{"n_kv_head": 16, "attn_scale": 0.177, "init_std_down": 0.0147, "lr_mult_o": 1.66, "grad_clip": 1.0, "decay_fraction": 0.706, "steps": 7432}
MLP neurons of a small language model. Each row is named by its layer, matrix (up: input weights) and neuron, and shows model dimensions 384-511. Each number is 200 + 40 x the weight over its row's rms, rounded and kept within 0 to 999.
After each neuron's rows, "fires after" lists the tokens most often just before its 100 highest values on Wikipedia text that the model never trained on.

L11.up1168,250,200,157,152,259,182,193,225,184,216,134,152,176,202,138,196,168,210,233,282,207,211,264,170,160,240,178,155,166,157,223,284,209,173,218,126,278,280,224,192,196,185,169,174,208,171,154,162,213,139,187,194,215,215,184,172,170,279,168,214,159,235,226,127,196,179,245,157,187,186,242,183,158,190,179,259,107,237,210,225,160,145,172,238,190,222,179,233,202,170,164,192,201,168,129,242,187,177,181,307,145,268,205,203,261,156,140,266,246,234,187,202,241,219,207,175,187,200,185,172,179,196,163,263,190,178,202,242
fires after: " ", " ("

L11.up2021,238,235,212,217,208,254,191,246,242,213,191,201,178,203,192,221,196,269,185,203,126,158,173,179,208,236,322,218,181,197,206,195,160,200,109,269,190,243,202,176,232,171,183,181,181,207,273,228,193,272,117,146,204,209,165,218,191,222,206,227,194,321,198,231,145,209,187,174,273,144,147,203,290,176,208,165,193,215,166,201,245,198,260,185,227,155,200,139,194,263,194,180,236,209,276,202,205,187,204,205,209,218,240,202,168,239,194,189,256,161,288,189,252,162,324,160,231,208,256,228,218,187,151,186,201,217,215,208
fires after: " "

L6.up846,246,122,231,169,180,128,212,218,138,168,214,128,173,226,183,182,170,179,226,218,148,294,198,213,178,161,220,206,193,268,178,180,146,241,298,199,179,190,250,202,193,228,182,178,238,181,157,178,181,263,186,192,109,175,247,240,204,225,239,226,161,226,151,219,186,152,202,201,184,146,187,276,250,223,231,215,179,161,242,155,178,171,230,226,194,168,225,216,215,223,202,275,118,202,178,178,260,188,197,176,186,216,206,181,206,182,71,209,227,155,170,241,254,177,128,239,209,190,232,176,229,249,247,207,180,215,259,194
fires after: " |", "8", "6", "2", "0", "1"

L11.up1722,203,220,176,248,232,179,193,195,157,259,205,184,248,240,212,163,238,227,129,234,137,167,264,108,159,255,107,152,95,259,171,219,215,122,178,251,149,187,194,137,175,183,192,213,200,194,228,190,163,244,195,161,202,123,215,220,226,210,285,138,210,214,136,205,198,216,172,146,180,161,225,177,105,204,254,137,209,233,253,162,194,195,222,149,228,260,242,160,242,318,204,258,237,164,124,220,159,207,177,251,247,193,149,251,188,226,184,146,218,157,206,186,219,180,232,167,216,168,226,213,224,162,181,227,280,208,227,152
fires after: " ", "2", "1", " on", " On", "On"

L11.up1477,203,260,254,261,170,143,175,188,253,227,156,257,197,206,244,122,194,160,195,197,191,235,250,173,248,139,129,220,220,242,196,228,194,248,144,133,266,163,169,183,171,205,163,237,157,252,109,102,248,195,170,203,225,186,273,143,213,212,196,252,120,217,214,254,259,213,161,197,242,201,181,220,185,196,223,122,179,175,202,198,191,132,184,165,176,253,225,231,224,137,195,169,252,217,148,185,232,173,208,145,160,168,240,221,197,181,190,162,181,207,141,194,193,250,292,135,169,176,183,131,160,275,220,260,208,176,268,189
fires after: " ", ".", " in"

L11.up1015,177,165,226,184,155,157,243,198,215,218,202,207,151,210,213,203,208,274,108,208,175,232,246,201,171,166,255,200,275,183,217,241,164,89,181,247,249,199,241,155,152,185,268,201,263,208,227,195,191,195,192,197,302,209,120,145,209,224,170,140,169,231,148,159,160,269,210,156,241,230,155,142,211,185,240,313,173,221,237,225,190,247,200,131,236,175,216,233,185,285,181,128,159,170,252,214,175,128,126,182,160,206,186,215,138,158,206,212,236,205,194,199,226,282,193,119,199,265,209,287,234,163,235,161,177,164,304,249
fires after: " ", " ("

L6.up598,207,209,266,81,146,132,215,226,195,224,113,217,247,91,211,246,251,213,195,177,324,238,234,247,223,178,176,105,236,198,199,163,194,275,168,241,203,252,155,139,272,171,300,248,202,179,201,205,214,167,252,179,181,210,168,170,286,205,151,171,189,247,190,233,256,201,180,155,175,228,185,236,261,197,165,296,203,215,179,180,205,183,217,282,124,148,177,211,180,197,232,171,192,263,210,210,176,172,162,159,196,221,221,203,188,205,195,182,236,232,156,174,186,176,191,173,154,160,194,194,196,216,183,269,220,278,176,154
fires after: ",", ".", "9", " ", "ius"

L6.up209,199,198,108,186,184,147,191,148,255,212,222,193,201,233,146,262,194,240,145,150,166,286,195,296,146,174,167,219,205,190,190,144,106,206,106,210,136,171,231,192,220,199,230,158,238,172,172,238,139,136,172,215,121,210,233,208,245,182,185,139,125,157,148,194,220,254,170,289,257,227,225,183,191,232,211,239,181,224,196,194,257,239,221,234,137,233,238,231,146,263,197,143,178,220,172,257,216,146,206,229,200,199,185,223,192,236,198,237,190,175,214,196,161,191,275,233,308,164,236,209,225,252,173,195,173,170,222,219
fires after: "0", "9", "1"

L6.up235,229,147,205,236,189,179,261,195,213,302,172,214,147,218,226,119,176,126,251,220,214,215,213,228,211,150,167,227,145,288,250,208,152,222,171,171,181,148,148,168,186,234,198,195,206,171,217,234,254,174,146,180,183,185,223,245,185,245,142,152,219,185,265,229,195,216,178,195,244,193,194,185,219,182,190,190,230,197,205,92,134,263,121,190,189,183,161,174,127,217,245,208,156,194,148,193,232,216,154,219,176,249,263,206,260,230,166,180,146,230,156,209,289,215,201,179,154,211,254,222,158,202,185,209,244,180,148,156
fires after: " ", "0", " P"

L11.up401,203,250,186,205,132,170,196,163,278,190,184,220,184,213,199,200,134,190,136,226,172,186,218,247,155,206,217,253,212,168,196,138,253,203,205,245,169,210,227,221,191,187,159,248,177,142,198,145,214,221,208,225,225,277,239,208,189,246,159,276,161,210,281,219,189,258,188,177,228,225,208,280,245,250,207,229,229,261,282,280,198,226,196,190,213,215,172,148,167,132,236,178,280,243,254,191,238,186,155,160,239,200,242,277,145,240,279,209,204,201,203,117,228,194,174,196,220,188,225,235,141,115,163,195,153,173,212,153
fires after: " ", "-", "–"

L6.up1309,188,173,140,232,85,177,253,255,228,194,222,140,210,139,214,194,140,188,192,182,215,159,165,237,204,142,197,115,245,200,171,223,270,165,164,158,179,151,355,130,120,223,207,255,224,241,208,183,264,267,203,272,206,197,168,150,194,218,192,153,169,254,247,203,248,213,128,176,178,190,176,211,173,175,187,208,173,229,177,243,211,201,230,263,180,222,277,148,217,214,212,197,178,132,170,164,207,142,143,242,187,215,209,215,206,156,260,170,180,250,243,239,209,163,250,214,182,167,177,202,203,173,273,214,215,252,217,317
fires after: "0", "7", "9", " Gri"

L6.up475,189,206,156,242,215,214,205,184,239,204,157,190,162,305,167,227,158,140,188,215,253,245,225,153,163,169,210,176,260,190,203,163,241,135,181,201,210,224,187,183,170,226,220,194,231,223,196,159,225,165,199,220,210,171,196,219,200,180,171,240,115,153,200,130,279,202,164,281,191,205,225,187,167,203,250,221,193,187,182,148,170,270,114,212,217,223,211,131,208,201,168,218,189,181,163,208,183,256,290,179,210,204,203,151,199,155,163,174,197,223,166,189,187,188,275,196,202,205,190,212,195,212,198,153,174,148,220,100
fires after: "9", "7", "5", "4", "8"

L6.up1143,194,211,191,221,181,220,196,171,231,193,165,218,173,251,209,206,143,259,120,209,210,204,212,167,171,206,218,222,155,210,211,129,199,162,151,228,231,192,87,156,251,241,251,144,177,203,74,245,208,199,245,191,274,216,188,210,152,169,255,142,309,214,261,213,255,131,234,183,208,227,213,191,266,287,173,272,140,122,237,204,223,280,230,275,164,223,227,181,245,221,206,254,221,279,232,150,211,183,182,196,168,245,213,241,209,130,175,208,207,192,144,201,275,210,208,165,285,189,182,216,206,220,232,220,209,216,165,182
fires after: ":", "′", " al", "°", " Wat"

L11.up121,216,255,247,232,108,231,143,227,217,240,235,161,192,191,223,183,143,150,195,238,241,175,153,240,222,110,211,185,220,186,337,146,257,133,187,186,199,166,261,169,207,214,147,179,240,236,188,166,248,166,231,174,157,193,233,235,177,168,164,77,199,184,217,180,122,118,158,249,158,256,187,183,184,161,277,196,134,172,194,151,203,142,114,168,225,234,149,329,205,192,194,156,214,156,209,202,200,174,180,162,211,234,156,199,208,167,173,243,220,186,221,170,207,202,129,196,195,130,234,167,205,226,153,213,234,204,205,181
fires after: " ", "2"

L6.up2001,169,116,171,197,176,267,228,179,194,257,215,160,241,309,206,196,182,207,192,175,182,282,238,183,195,107,179,188,120,176,263,179,148,208,194,165,210,101,205,160,132,145,152,168,258,217,255,230,83,213,178,235,168,224,140,168,222,254,190,201,235,245,221,203,156,191,277,241,207,240,167,234,187,175,126,242,248,171,189,234,206,196,231,200,211,207,189,180,302,223,252,201,176,180,254,148,194,211,160,287,216,176,239,173,207,215,225,227,230,185,93,223,194,178,127,193,133,127,212,222,207,239,204,235,235,176,240,194
fires after: " ", "′"

L11.up1616,185,174,182,183,166,260,280,185,247,163,117,171,285,255,85,161,230,208,120,206,273,213,191,246,221,209,155,210,148,133,276,208,203,160,149,239,173,189,140,254,215,179,243,275,258,203,248,216,193,211,221,225,270,167,142,190,188,191,215,221,202,218,282,177,105,168,265,200,139,130,131,204,198,201,252,237,234,209,233,135,238,214,180,243,134,252,221,212,242,170,204,244,142,223,225,199,183,184,232,195,267,278,218,190,150,210,182,153,203,261,205,196,215,221,191,183,221,249,155,192,219,234,209,175,183,192,244,205
fires after: " ", "1", "0", "7", "9"

L6.up302,230,149,166,202,149,245,191,161,261,225,246,206,176,248,185,197,194,182,237,165,224,218,183,217,219,183,246,128,152,198,87,228,275,164,207,180,288,180,203,207,222,175,208,241,251,217,217,229,155,207,146,216,192,179,230,173,292,198,205,230,214,240,231,203,187,169,177,172,217,175,221,158,205,168,226,229,157,273,185,205,223,205,210,146,177,205,262,294,170,215,171,179,237,249,225,148,173,147,113,186,226,182,224,203,153,202,147,168,228,214,222,173,170,205,200,144,199,287,234,170,214,122,193,210,189,270,159,155
fires after: " |", "1", "9", " ", "8"

L11.up1895,246,116,149,184,202,199,214,160,210,158,187,231,271,201,247,195,228,217,223,205,158,315,179,232,152,195,155,152,221,175,168,197,182,221,246,240,165,240,257,132,187,293,195,203,245,191,193,248,220,205,177,214,171,218,237,221,196,178,240,139,184,238,241,214,271,251,185,246,66,223,194,243,186,223,213,274,121,144,195,140,261,208,196,242,167,180,253,265,260,147,212,202,127,219,185,169,169,164,254,173,193,135,169,175,218,123,209,189,168,185,182,181,250,227,202,202,281,187,209,149,191,134,228,252,168,199,233,154
fires after: " |", ",", " in", "0"

L6.up300,151,194,222,112,171,232,196,159,144,170,187,198,215,236,157,266,169,229,208,231,220,233,177,243,230,195,168,201,199,208,261,185,162,172,212,245,222,220,161,205,226,193,153,201,152,234,276,180,245,198,190,135,160,191,150,208,233,121,254,171,173,228,215,165,282,102,170,164,193,225,218,205,194,142,203,195,147,182,170,242,139,184,220,208,216,185,140,156,175,183,218,158,248,252,234,222,217,209,218,321,199,136,139,266,195,214,198,228,185,208,292,160,168,278,175,234,155,256,263,221,231,207,220,174,174,225,198,162
fires after: " ", " Sy", " sy", " As", "–"

L6.up409,216,185,177,232,148,102,265,211,184,206,171,225,177,210,183,217,249,231,158,245,247,256,177,149,199,189,174,195,183,200,229,219,200,262,198,169,221,152,161,297,178,214,211,237,212,209,236,220,173,191,166,165,214,131,194,245,219,229,197,186,197,258,203,199,209,175,206,183,166,206,146,214,261,216,155,175,218,244,173,306,201,281,202,285,210,242,198,142,213,223,179,246,197,181,211,244,235,205,186,237,208,206,169,251,157,111,188,135,168,121,136,198,170,180,162,152,139,215,190,233,188,190,165,193,164,200,210,170
fires after: "2", " ", ".", "′", "1", "4"

L6.up1841,230,224,157,195,188,172,172,191,165,165,182,222,208,152,140,247,202,155,223,258,153,232,196,279,235,136,159,185,261,265,224,149,183,174,200,128,153,223,182,151,156,138,230,179,176,218,203,177,234,161,215,143,255,164,148,285,254,198,230,158,180,152,224,225,269,214,198,170,218,226,191,210,196,176,202,230,224,181,189,187,119,233,162,274,229,205,216,198,227,265,238,182,197,146,163,188,215,194,221,263,162,248,195,211,180,212,133,263,200,238,241,103,178,198,220,167,217,102,271,204,218,254,215,235,130,191,238,148
fires after: "0", "1", "3", "2", "5", "7"

L11.up1111,162,243,175,226,172,163,217,196,243,228,192,158,223,151,216,178,279,219,184,181,243,197,134,203,205,167,192,190,188,244,264,217,136,162,155,144,260,264,204,186,177,213,232,192,246,126,186,171,147,210,152,240,250,207,225,183,248,221,190,165,139,204,244,181,171,202,242,137,201,225,162,153,165,222,266,204,152,339,229,243,186,217,186,148,209,216,158,202,184,221,255,225,290,251,178,213,188,216,255,209,169,201,233,164,99,184,110,204,166,246,185,160,231,194,186,166,258,231,213,192,186,249,194,223,132,159,241,214
fires after: " ", ","

L6.up1574,215,177,203,230,105,200,272,109,278,184,102,256,176,187,225,198,238,181,230,223,168,161,182,214,248,181,282,204,220,186,248,183,193,161,237,214,188,283,136,200,237,207,213,196,194,184,186,167,181,166,230,247,168,253,187,246,169,239,158,164,182,214,188,204,159,215,132,221,201,268,173,150,195,213,194,288,247,214,185,214,234,173,248,250,168,200,185,183,213,209,226,164,185,187,119,211,247,203,187,269,242,244,259,192,131,219,197,253,224,220,155,235,219,199,192,281,160,207,105,167,231,172,239,186,205,183,185,183
fires after: "2", "1", "9", " ", "8"

L11.up1432,195,237,257,219,167,159,97,244,166,175,141,176,174,197,174,272,224,189,198,173,234,206,237,239,172,216,196,212,212,163,175,246,194,120,160,203,223,122,231,192,166,242,169,185,281,224,280,227,189,221,154,196,155,172,179,269,196,206,275,154,155,195,178,179,152,187,166,226,204,254,183,297,192,124,281,175,213,192,179,181,181,185,147,187,170,211,193,160,192,195,254,196,208,242,76,157,160,251,238,190,199,179,244,210,220,196,142,253,198,241,161,212,234,205,196,202,277,192,172,214,244,281,141,205,252,272,229,126
fires after: " ", "2", " (", " Released", "1"

L11.up1191,279,163,161,200,201,251,132,271,283,217,232,282,191,170,245,204,150,256,254,229,246,156,181,146,159,230,210,257,143,261,165,143,160,139,194,168,180,196,220,234,227,239,225,134,208,225,241,238,146,38,239,191,223,238,211,218,198,240,171,213,212,225,191,161,128,194,205,186,212,220,236,149,184,185,194,295,203,144,268,174,208,132,122,175,302,187,226,155,165,188,137,278,202,275,169,188,150,256,265,247,193,204,185,122,191,159,156,204,207,171,256,240,223,213,166,237,213,157,252,196,205,265,185,275,153,298,178,195
fires after: " ", "–", " (", "."

L6.up1251,202,280,202,130,190,211,285,251,133,191,168,241,151,185,190,225,142,178,317,167,237,191,192,206,222,216,176,172,136,168,155,274,293,140,130,194,215,201,227,210,226,145,153,164,192,200,228,200,198,202,188,176,188,167,124,140,106,180,211,215,220,227,260,218,236,208,264,143,241,171,192,172,245,183,199,207,195,260,208,118,198,191,152,238,254,214,183,222,172,216,192,221,183,203,139,227,234,199,184,187,183,198,231,237,174,187,156,250,274,85,195,200,160,196,144,171,182,227,301,143,186,205,254,222,235,233,212,191
fires after: " ", ".", " ("

L6.up1671,212,209,195,217,151,203,231,258,216,285,111,146,129,175,164,217,144,226,148,140,207,246,244,224,188,82,194,218,185,189,216,274,211,223,152,219,211,230,233,214,239,210,176,224,199,228,208,212,262,212,162,200,156,230,205,222,171,193,227,196,184,218,215,172,141,205,219,195,177,188,179,219,199,304,189,252,185,211,225,196,136,244,161,187,168,206,235,168,214,182,242,246,223,198,179,149,208,269,224,198,133,169,223,151,192,138,199,224,237,183,140,170,215,207,224,213,114,172,214,153,220,150,301,194,202,162,184,244
fires after: "0", "5", "7", " ", "9"

L6.up1888,151,209,225,133,255,232,170,149,163,145,159,215,140,202,251,221,235,183,181,109,128,246,163,214,256,89,187,140,219,212,233,191,189,177,210,164,173,239,210,232,148,229,210,246,162,225,235,235,200,226,173,232,148,266,115,223,194,231,214,265,230,245,201,204,207,174,228,168,203,159,245,222,138,229,161,235,191,218,204,191,147,176,240,232,130,206,222,233,188,200,174,184,176,174,173,218,171,232,200,210,208,256,225,154,109,200,158,188,235,259,214,228,197,218,209,122,176,204,195,226,220,157,261,223,211,208,229,214
fires after: " ", ",", "–"

L6.up726,170,241,160,131,220,196,214,269,167,204,181,194,276,252,174,220,226,203,240,193,180,186,149,211,174,310,163,251,187,157,250,191,216,210,228,157,98,144,233,208,242,249,177,270,165,261,158,177,227,140,187,168,227,182,210,164,166,103,265,220,153,148,175,168,202,219,140,243,240,168,238,183,145,147,208,234,199,202,214,222,168,164,180,229,177,159,118,198,182,168,178,227,176,262,203,207,197,158,265,168,151,211,196,210,185,176,193,238,158,161,151,196,202,217,75,227,168,215,208,213,177,240,260,203,165,195,183,194
fires after: "2", "4", "9", "1", "3", "6"

L6.up947,225,178,200,242,208,164,276,196,201,194,78,191,225,191,213,259,218,145,115,256,112,254,152,203,249,232,240,201,133,115,284,147,167,156,221,237,231,160,183,203,192,182,203,261,201,213,244,180,231,220,196,178,206,279,161,146,229,223,166,225,164,206,296,103,257,267,171,226,146,232,142,215,122,265,217,194,213,203,167,198,216,185,211,283,154,190,210,213,208,177,201,204,239,261,170,192,274,142,209,244,164,142,188,190,150,215,185,219,250,182,152,205,139,176,276,244,205,231,268,208,185,162,227,237,207,188,174,194
fires after: "1", " ", " Bl", "l", " b"

L11.up1284,194,190,182,195,153,199,107,214,234,249,276,236,208,221,226,175,248,237,215,237,262,269,173,192,121,146,199,143,173,174,287,233,166,262,236,189,198,188,224,215,203,179,244,214,191,250,197,204,259,153,184,125,234,84,207,173,213,211,164,153,262,233,305,222,147,250,149,219,214,210,269,238,186,224,206,242,237,188,174,201,208,169,200,227,191,189,207,218,229,181,205,278,210,192,173,178,196,189,204,275,189,245,157,117,178,218,206,227,239,154,231,207,209,198,151,258,163,176,227,178,193,175,184,245,195,206,159,140
fires after: " "

L6.up1968,222,225,218,212,143,185,196,247,213,228,199,252,193,173,183,181,181,272,164,282,219,241,188,170,281,121,151,158,156,191,205,205,197,220,203,251,227,291,198,245,170,268,170,219,197,206,246,176,212,152,137,272,202,284,113,126,224,198,197,275,210,160,201,160,271,223,250,292,257,234,234,177,279,224,189,249,146,255,233,196,166,178,242,228,208,259,177,154,167,216,181,217,144,153,193,208,164,188,186,167,217,126,214,218,178,228,214,175,201,193,234,187,215,177,171,172,195,178,170,225,242,189,281,193,189,148,231,163
fires after: " ", " received", " ("

L6.up1275,268,226,167,171,286,194,261,226,247,92,149,227,151,252,187,194,152,197,206,130,237,173,233,220,191,200,212,244,166,201,122,196,148,218,92,167,168,182,161,164,219,244,262,169,260,238,188,162,220,202,213,216,147,200,185,160,253,242,220,167,225,248,190,222,213,224,156,274,204,230,159,225,172,232,219,245,224,228,107,186,185,234,209,194,249,191,218,233,240,205,283,266,124,237,214,189,208,217,179,202,204,166,209,185,154,190,160,143,185,171,92,217,189,154,169,132,135,236,254,179,245,176,222,212,191,253,261,213
fires after: " ", "0", "3", "6", "5", "2"

L6.up106,191,227,270,159,211,170,200,173,133,191,126,197,170,234,181,147,142,178,171,236,189,183,306,187,224,260,274,137,253,311,234,136,145,240,191,178,144,245,179,150,208,131,241,250,201,146,223,206,259,153,198,193,243,144,178,238,195,139,214,126,228,204,212,221,215,244,179,175,101,183,175,243,240,249,214,203,213,130,206,132,232,162,212,222,191,165,235,155,227,238,209,188,162,274,230,199,267,197,269,194,229,74,223,176,219,228,194,169,170,243,143,227,212,220,181,222,203,218,243,266,189,241,202,290,185,189,231,115
fires after: "0", " |", "3", ","

L6.up1488,236,186,191,231,186,180,254,123,208,269,190,239,187,209,191,167,139,151,129,213,195,164,336,255,192,219,221,198,119,251,163,177,194,231,176,187,214,260,156,127,171,272,235,193,283,258,160,221,150,201,186,222,181,263,265,208,238,197,132,149,202,99,161,224,212,220,215,130,177,133,193,236,269,128,221,199,201,174,158,203,233,217,293,191,212,126,240,179,204,240,224,211,129,167,225,236,168,194,256,254,144,146,195,216,230,259,208,160,181,184,187,216,173,225,243,150,99,204,253,203,144,206,137,175,251,185,257,156
fires after: "3", "1", "5", "8", "0"

L6.up1735,205,231,187,107,201,287,195,243,208,258,133,153,213,210,241,226,186,181,188,247,183,220,195,195,196,156,264,228,210,152,268,150,181,202,229,227,212,87,206,221,271,162,201,156,244,189,169,262,258,197,264,160,259,212,164,220,202,149,238,209,219,200,248,218,221,170,229,151,236,155,217,216,185,156,202,187,255,118,157,213,210,272,179,218,171,145,174,209,167,282,192,170,152,246,212,189,204,140,218,194,265,171,200,195,184,98,229,158,227,260,210,210,175,199,173,199,208,219,172,199,200,211,188,189,235,219,206,185
fires after: ".", ":", "′", "°", "ay"

L11.up1219,163,176,239,181,206,214,222,227,227,139,149,195,201,223,198,186,183,268,231,250,242,243,212,186,192,151,274,161,249,195,206,172,209,200,176,203,216,99,220,235,166,232,249,247,174,163,168,208,171,192,147,232,220,190,199,173,235,196,207,166,139,193,226,214,173,211,163,241,206,167,218,224,215,165,272,128,221,173,236,171,243,158,123,150,214,240,175,221,214,216,222,171,215,287,240,148,206,183,215,177,262,250,193,191,232,204,151,173,286,198,184,173,182,179,178,164,204,158,187,153,147,212,187,156,189,220,207,261
fires after: "1", "–", "2", ".", ",", " "

L6.up1235,205,223,152,184,114,169,201,185,248,285,183,211,199,244,192,198,221,231,258,142,197,195,173,170,238,156,199,208,240,229,213,180,205,166,243,169,166,155,206,198,257,184,257,176,116,240,228,178,145,211,125,236,200,157,162,185,192,163,202,286,200,198,226,214,203,251,253,176,251,238,165,191,230,158,131,230,164,228,178,162,206,149,260,217,222,190,206,181,123,220,232,99,172,209,210,154,168,227,224,187,201,248,211,214,212,214,211,202,205,195,188,265,243,230,186,162,244,265,143,174,194,210,184,180,268,200,231,158
fires after: " ", "–", "2", " R"

L11.up1565,197,164,215,159,246,228,212,183,232,299,204,159,219,223,237,195,194,240,184,195,175,162,142,133,192,195,220,147,169,205,221,130,121,272,264,146,204,136,179,149,207,180,211,243,135,214,258,193,141,189,167,230,246,202,173,138,180,179,204,157,183,227,210,228,163,156,236,206,168,240,199,165,278,212,154,157,149,211,170,157,244,198,204,142,217,207,251,194,190,146,259,148,213,126,211,191,197,208,222,237,209,288,204,160,191,216,144,223,199,315,200,227,197,174,255,191,230,196,180,172,218,224,189,178,142,247,267,222
fires after: " ", "–", "-", " Ed", " $"

L11.up790,206,209,164,223,154,173,195,196,198,195,173,163,231,169,221,202,173,235,269,220,189,240,202,230,118,174,99,157,211,206,192,118,267,237,243,189,135,190,228,221,185,257,207,223,193,203,252,176,174,257,139,150,177,216,129,189,223,263,255,187,170,149,206,243,256,237,219,178,171,217,217,193,225,271,206,185,291,285,252,160,91,233,214,239,225,248,181,124,185,212,242,259,263,213,176,222,288,226,197,221,218,186,236,161,231,150,207,257,181,134,183,132,217,232,183,179,228,253,174,234,193,210,248,172,204,231,198,215
fires after: "1", "0", "|", " ", "9"

L6.up524,172,250,214,203,235,141,220,228,193,228,216,182,162,166,211,233,241,227,197,280,174,231,168,241,207,254,240,150,223,189,172,169,258,218,254,151,151,198,194,161,195,239,249,272,164,251,187,223,182,191,225,198,202,282,210,207,206,210,171,141,221,192,170,195,133,168,215,243,232,177,255,222,106,161,203,210,248,211,200,134,135,245,139,264,215,231,179,213,202,150,227,248,173,258,216,209,256,167,170,150,149,178,155,204,193,199,141,239,192,197,230,217,120,218,153,171,221,131,169,199,140,122,216,196,258,288,215,318
fires after: " |", "4", "3", "6"

L6.up1481,213,254,221,203,208,129,206,173,181,216,224,260,102,136,224,197,226,250,194,181,196,291,228,274,197,228,192,162,226,144,204,199,221,225,202,216,194,217,147,208,185,233,214,219,80,270,224,195,222,177,240,129,218,252,177,244,189,189,178,137,184,248,207,194,200,208,220,225,201,240,237,164,151,193,156,229,176,190,264,190,231,181,165,226,186,234,161,213,176,179,185,232,98,239,199,177,190,139,237,178,175,153,176,183,198,173,231,223,231,169,269,213,228,156,147,246,194,193,209,231,217,194,210,158,193,243,156,222
fires after: " ", " ("

L11.up1226,270,165,172,187,247,210,213,231,186,144,258,144,260,237,206,242,182,219,284,125,170,178,156,225,291,175,201,174,382,204,205,120,160,178,188,151,216,174,243,216,200,192,206,248,201,141,167,160,265,215,155,180,200,228,158,241,162,180,197,202,207,266,194,259,137,235,144,231,179,181,213,156,162,142,251,182,287,178,157,257,292,250,211,189,162,210,233,237,219,231,173,138,145,239,185,214,177,205,238,173,164,219,217,260,182,217,256,150,230,237,191,219,186,168,157,217,215,219,167,290,144,129,161,219,184,184,159,132
fires after: " |", ";", ":"

L6.up1527,233,257,194,152,157,281,168,162,253,188,140,165,140,180,161,202,242,210,228,180,216,191,146,252,281,179,251,150,219,227,247,149,185,114,163,145,184,184,255,247,217,225,251,181,198,196,234,268,237,220,183,201,159,216,123,196,188,188,304,192,163,276,208,182,213,217,231,185,165,217,188,220,238,169,160,277,181,168,234,213,153,205,168,278,197,147,247,214,186,170,227,198,236,170,193,281,201,204,254,202,252,218,189,262,228,148,227,182,132,172,211,196,209,102,222,227,215,187,191,261,196,185,180,160,232,144,232,232
fires after: " ", "′", ".", " re", "–", ":"

L6.up226,210,230,188,216,227,143,254,205,258,191,214,175,138,172,228,206,117,194,197,204,200,170,239,247,272,221,150,192,177,187,169,182,208,221,225,119,294,198,159,185,268,238,186,272,238,220,149,254,234,145,211,172,183,236,131,177,159,181,90,180,134,147,250,193,226,164,165,222,188,179,212,238,229,190,256,197,266,194,295,176,175,197,202,170,216,233,177,202,157,237,192,226,233,238,265,197,264,130,220,162,171,195,194,221,204,232,207,252,177,156,138,249,198,167,230,173,186,216,224,178,163,203,175,221,227,138,218,183
fires after: " ", ".", " |", " -", "i"

L6.up362,201,210,269,260,231,199,219,204,259,170,178,201,149,223,177,122,190,222,218,204,181,196,216,203,154,173,214,206,195,182,208,132,183,170,255,267,136,206,243,174,183,245,234,253,191,234,201,184,206,152,234,157,185,253,172,160,142,153,209,200,175,208,195,151,161,250,139,164,152,166,218,257,285,214,179,168,197,187,203,163,174,225,240,201,192,229,183,113,130,202,277,195,198,189,152,145,220,219,226,219,155,239,232,183,250,201,154,212,212,237,145,159,166,231,276,145,258,187,223,182,217,163,228,160,249,170,99,201
fires after: "0", "1", "9", " H", "7", "8"

L6.up1026,164,266,238,233,238,203,270,236,266,218,168,169,227,194,122,244,203,187,159,182,133,232,219,253,175,197,127,225,135,170,140,138,169,193,183,150,167,200,160,238,73,157,242,238,205,258,161,119,281,172,157,167,164,224,242,233,182,244,174,171,227,149,226,130,145,177,224,195,189,94,228,202,201,183,178,173,207,225,206,246,240,221,185,183,266,207,214,252,189,204,254,202,129,194,285,202,252,268,270,189,168,199,198,211,207,197,187,144,163,272,180,168,197,232,152,196,236,231,196,194,149,253,259,200,165,231,138,213
fires after: " ", " (", "5", "7", "–", "."